{"rope_base": 97600.0, "final_lr_fraction": 0.03, "batch_tokens": 65536, "dataset": "wikipedia_en"}
MLP neurons of a small language model. Each row is named by its layer, matrix (gate and up: input weights) and neuron, and shows model dimensions 16-111. Each number is 128 + 24 x the weight over its row's rms, rounded and kept within 0 to 255. Numbers have three digits each. A neuron's up and down rows have the sign that makes its largest values positive.
Before each neuron's rows, "fires on" lists the tokens most often at its 100 highest values on Wikipedia text that the model never trained on.

fires on: "ac", "il", "j", "a", "or"
L5.gate620:152136127097110091095115137169144122148133126175103122121147109130155154133128172137146129159157119126150159153157117092154141109152159137132095122109104121118112111158151133101169120117134125170125149140126125091142135144136133114161076117115132156123118100094105137139162165093122151150
L5.up620:126118127120146139132090159173126151102110131103127069109122087130189119113128146096121139099135109111189164109104152090161115148150107150121099173155114131117124138160127143125118080097091125192138121114141124117115145167134165131141117115116105139156143130157121089133180102089115160139

fires on: "b", "c", "g", "eg", " b"
L5.gate160:119104162100142106125116094121122146104136173182082155154132156172130169127129115128125142150082140132148134093143130161101150121147140160125134181139193120129121161112139167098131149127157119133103151132144138088131128133082101122108129138136113125132098143148130089107137126096116111060
L5.up160:112156110138117157113119130144121163117088096113096105145140116085150118167128152128145115089142165141127090140169148133168145140120136123055115120135111055125126092122154148127090126142151139106104130118165123116140115139135111095127177161119144147078100120151132099117135149124143125123

fires on: "ly", "ed", " of", "ing", "ast"
L5.gate231:073154119130154115127095103130159148212162122120132125124118160111126118113125126158149153132125133151147129109126101122073147138122109160120132127136122173133152150122144131168121108121132142071092174150120140129126169154128076141102087136113125134117160126109092137156148171138150132133
L5.up231:099128118169123162156129143131106113108147152158148131093133126114093159111119137113135125123103087080106163153146127122127144147138126133120126122126093123095165081148159150150185164191115127101096112117096146099143101130159090111099099104137146085134120113063090128119126145159167135125

fires on: "n", "gr", "on", "ab", "e", "and"
L5.gate154:102135120095140098138135114159115135177118092123110113155136109126116133083135155149095087128077143138097130115088179125154154108117116110084117115178160103130162155155141120122076108115129140118125104119126109079107127146151138095173127125077094134120148106160142145170134125145116097071
L5.up154:161146115102128141147082129127113062115112111096144151115099120103137146125115132174121124126116161141109136069104102113131075091138137124127108118152095109170126140134076142122124112114131132140081097137141136156110108157150099142132121085132096079160154140157142163174099152124133177107

fires on: " m", " f", "u", "un", "igh"
L5.gate665:151136099102133116129076110109104129128129121155094178139190162141116136186122138081148092123124153135126109160123125145166141131146126111174155111145116091090126138180117121119149133107145139128116120155107110081114123134133099092175130125153119146130148094119137151113135148139109132099
L5.up665:088124114096128114140115152132157112110106125118094164082129116144091132144191141124155090100118163152130117143167136128157135129115143089172100115126128148164089098106146123155127162086093165103114128139112110147136131147128114112128123149080088167120120170121081147148157166135137132141

fires on: " of", "ex", " New", " D", "f", "inn"
L5.gate341:136156107145137122124161119101146124085125126164158178119130141123136133160129122138088119167170150094128076118128064117106130131092143084176132143128115102108107121132104143135157138087127118098108122122086132107128131164175146079068139139083148142132170152108120111143140138156141117113
L5.up341:132079154091175151132145146153132148107109130113150131182151098114153136129126182101110111173172110125135159104123161113117149073131143160109101167154130070151125123093129124134152099144116135142143124114139090102127101122143164158107110124118137088150088124122104163146134131163130178105

fires on: "r", "h", "st", "av", "at", "l"
L5.gate443:087104093096110163112150158159146163158101113154129143114105154155122122083125136148123150123102116135143093166102111163130159103114109129161112101102127140162084108163106165154118108142143105152112141103163126116080181160077127116082119119120120110107159093137075109114125163158117130085
L5.up443:131128145109107132106119137134165128103136115110105137105142106128154110143136110106125112128178132148142104132107112132144136114096103090096119083092126095156131188111122128127140074120135160100143131114151146144183087141128133147137138147126088151087119127190120129147130126119148117158

fires on: "id", "ot", "ed", "od", "y", " L"
L5.gate90:138109153123093166138161103111168158120081140105138155125142166124115135131123131112135133145135109145105168134110126137155142151105139106129160123086166073132092112147101141126095155125111137100176125151149138124109177096092139137128160120150097127128151152124171129137112155145148141139
L5.up90:073138159107132143118111133113122087116140093166104097113139136127105115141140114110174122138155106132113134125152142152131145123142126135129159133158114096091124175144136124159122116104169122088169145084137135084053106156108127141130136060148146126137102095140106141113074136084113130088

fires on: "ol", "ar", "c", "p", " them", " com"
L5.gate156:129152154125139134102116139126150099144145176132139125086138133107146112123132131110122142144107121136138132157085138148098110123106103117161109132124146097089116109140110127161156120147083120122132111105143117099101141106118113139140104141142092133130201129129104092138140119162125079111
L5.up156:128131134103100129102095120117120145137104146073146097082163133120132110130141125129196170143165142101172137103113155143111156111134077160143098118140131116117108092144124122135140130137140147109193119132110129159117116160098112147121102178102149125086115134146132101154147104105137081103

fires on: " a", "er", "ar", "ie", "el"
L5.gate406:132108117140132099139130085163189149132162139105108137109133132151101146127123149123140084119135153114110113134131076104083154162144143125128153132097095101134181120104120155100129114113126128136130129105157095134120133119088143162156102138139116161085111083131112137171161104095152109135
L5.up406:135136140084154132124164092142138153142113131109139177135100134135090141115124158120082132145138161128154137152149128104089138108155116157089125146118103162144145072162123152156113168115153158135101118119149131123132115107121112156139138108188162192116151111104136141159102126122147131116

fires on: " ", "re", "i", "ut", "t"
L5.gate123:133133102115125116167081120126091174121107134123149145122117134119136126174148158131120141100077132147116048099161136108116080104146120124129119134144097183162103149127150125094097128140101144203099108123187124123147116135137139140165114126146061114164130088121118143121141129107138112101
L5.up123:098075119162162126151118083092127106100095134159150108105105138109143194119109129164125079154134100112180161109131123147100117128159180107149116129109111131096165161123140114124116105115105085117163115135132139161115089122119147081140107153121178119096098140102134146091094144128166115113

fires on: " to", " of", "ic", " ", "istrict"
L5.gate271:139153140080172095112129096134168137122098117173121099117084154124106180106124096120152121175168166126158089070105161081105147103104132110139152128123113101167166140101144149120132127100131127135142117136105161096100141116145134133104144108129154163150163096079125145095162137098105132126
L5.up271:084128104147145139114168128143083136084117127127154101141178124109109118122131148078158115132142136116110105116147152142184117159114115141113162108127147167084097132128105119106092153124127086107125083096118131095098101178122135111122144131129143131157093147148118161134122112098097090099

fires on: " sh", " Sh", "sh", "h", "w", "p"
L5.gate611:091137147099117131112121093131102102143120127126097151139095109083159161125179095153126107096094115164135130096110077187156115102135145128173104163119098114139102135088193114133131112157105099130109117135079156124127088142158124145115111143091146108170146199108166110134093151150106128127
L5.up611:107121154145099151141122110121172112115138118160127142088092092101171116118126081110080125139127129142169106137105107126127084156107114133119158141141154159123089142116129093120107171144081118144066150101112121088142102160167119124147136107105125123154101109109151115163122146139139105153

fires on: "re", "on", "ber", " cont", "ount"
L5.gate674:103111115139119146140112086107122166132118140140144118111154134114116153105138109086114129104097184116112116088105113087128117142082141137105160119146137130165158100126128122131165106126139078112078156104144133154137152057111122135128143114164109116113141126090103138148124157124106101145
L5.up674:119151134123143149144140086112109158096137142155108139135154130106136121153159121163137161138133141135099127105163171109152115155160111126164088113129139129175185173080120181138081143114143127134147158142196114146148139111145128129099145106130128102103115128111100120112148126112127136127

fires on: " ", " Y", "am", "ic", "S", "or"
L5.gate497:107161126124120116129106127160146139097148117121113143140134116098160151135109129114098115190154123126166132155127108104151145175119120160102109141133131148140150127140125130104112152131138146108118135118146138200182122089136117182145155103099124160127109099132103149184125141125084156131
L5.up497:138157153109155125114132078125123146105135145155141121140134148152126112119113161095155069119104094111183118126156083156151152122137098124118151129082079095115128150150109073105115175107110065147118131106155131159148136111127140104099188162149145137096141167116127109123141118149126121113

fires on: " be", "n"
L5.gate10:149127147102142164139180165127102132169138154176137104174158097124113122149100157122155124105122127156100079125104097136142151144135167129102127103113127109114166145132105129120151142158151117144118148122126138120098102129093166143156141114137132129132113140150117087090137135115127110140
L5.up10:153121133126101152172102170142136106175120131147148147123138086110089173093111110124102101081084139131103174181127104102125147129121133176162128133139156130119135117128084116139134129147156142110113155164132147101107106104116129122104122134131103132110100145181114144111132109094128144097

fires on: "i", "id", "o", "az", "j"
L5.gate5:155130162127153100119106161132109127172134168153125143172118111172154095140120140158140182115153098129115082138132130113084138178143093132087068098113129150166129150137103120118142125140127148136147114169138126106102144102168092132157173169062134143164086133146116133125140160125168127126
L5.up5:100080124106180095097123116155075151091115147121102119128134078127145160138116122155144107112133059137172091143152093162136111141132130122109108120090166110164183142155124110134112121124089088137131103140146150133104125112112161192142139103146133125150165082131142144137118141145156130087

fires on: "n", "in", "ian", "oun", "ines"
L5.gate191:087125129117156101100149061145162142118122184118110122129120110118128109140132133100073112128157119108117115101094128164135171122138126123082111115106110107114144149137121157131132172126132121148132112135165151157129138099141129105148120111152074185127121115117097130107112128159142171125
L5.up191:114099138119131149160126165142091125112153122126095125112153119087110167121092116112110168098115166124133154130090135099126122141146090158131143158084092123153106154129128087151153140110127090117124155157171157141110083089102162088157139135152125145111137144153100129105091109108052135137

fires on: " e", "ou", "a", "A"
L5.gate67:135135117080130154119149137176125116096098129095131132134104081132130068128146155139101114079115119110108075097141156126127109108147111105118133118125108155124148169088139143127128125134140118100105114142145160116158120160105149124148128139101130146111152136149138128090147135128139117112
L5.up67:122098102141146153142155139122100136129105099111130078144126133123084117113119130151155110152171119095097112143081087123110127173151137141142127116109127090100063113143110143099120122103184128137107052169136137127183145134187134122141169144130112111076070106175103108162116143108156137116

fires on: " th", "end", "and", "il"
L5.gate108:111121109138142127128124168103116166164107132094166118132152173109189190137159113104154161106116167154107133137148149130103103140111114119160119168151143149122151114113107129115106106120074130110145151179171129099100176144112155091114131109125098179157156113092121136150142122080103177127
L5.up108:115151097103085131171144151095150091138144134128135141135075144109134127090131143142157127091154144143077153114157096126155123167170134150184166161147119122101103170110116147067111134124125145112158096184125150115143104147144114119126141127128144115129133137119136137143123136133121140141

fires on: "al", "ug", "c", "ur", "ct", "m"
L5.gate677:144135068126164112127111137132122159097164128135154191148136161133127139104082119123145128160083120152113142116124158102096104147094137093120091111162125144132128138133118157118113187125150122153130108141118136138159160146129129128130124075123119112110127118136121116174154110127085118111
L5.up677:089153093104125106163141162094067116103141119146187095134145189114130137130109116167107129128114140134125161082136106068177139110139114095120121151154115105113101123132140120137101108137113087104092102149110149170118082148130094124127149127093128132154080111133145130119108078149118114124

fires on: "r", " by", "en", " |", "|", " ("
L5.gate696:127079107132151101071156160062119142134129122083121084179148096133097162134137138166083113112148152107149131167107131096145146096090085107076127095175166159118116120131134163154158097109114143126111059135121115113126119147141150139128141108142136144126152114182098126119117128152137099163
L5.up696:079079114143114176122132143126117137160169133134065108133142136147124151117138104159128139117108131098101146160124116148162153154102133117095127144145147142115117130153134134127161115106158098094138097130112170121158110090108102114115162136105123100136166109113123103107127179161106093174

fires on: " att", "ent", " app", "ed", " cont", "able"
L5.gate601:116129110142137156092157094123128165113107107162134167136157142109099097089106125104157160131156140122115168125147089115159075126115109100123087127154114109145064139121136107064134165106152146114128117175121110127081160134120137141110133105116149096071126158133108171127136120119132077108
L5.up601:150096122128141155083113115113171145127149150149105122139121137088118129105068142123130177127133114121136131094124125136155129076131137080159062151096113087135122122161160164098139163141152136139125171173170109139108101173124095117144133070134117127119115146084166124144131109139086109178

fires on: " m"
L5.gate493:153120108124128105106092154092158107190101154127105142122161126147103106169121117143144145104124126121102120138080141088147128089131096121144150087145126126126141152103156087098114131133086129129113151117136125127093136137120139138133130099140104127151124158116102103085118116124160147135
L5.up493:144127108125156112114102149126123119160126120121120136138170143111099128141173130147153131164219111087108125150119092074105137173136094134109140102115096111122130120118139137131144110083168108133123128129159111136114148139152113120091130140160097099153102198136111123124168082149158141120

fires on: "ers", "s", "gr", "form", "in", "us"
L5.gate122:156164114135110121113114121141149134114122129140106159172177143129136109124099136161094126170141139131061145147069128121139154085095141139101115151165206114121099079103155127116122101121137175106139146142147164154134167140118144131148097127119119116152111088116128089134162128139149092126
L5.up122:134092189120142106111116082176118095101148143110127106096113137139132103106135141098126120122121111115128121090128160166110193087105144161130099103095152147123116125103115127104078177154141136149115111118114121138125212172107122096115106144132151131147126076143139138130120087137136150110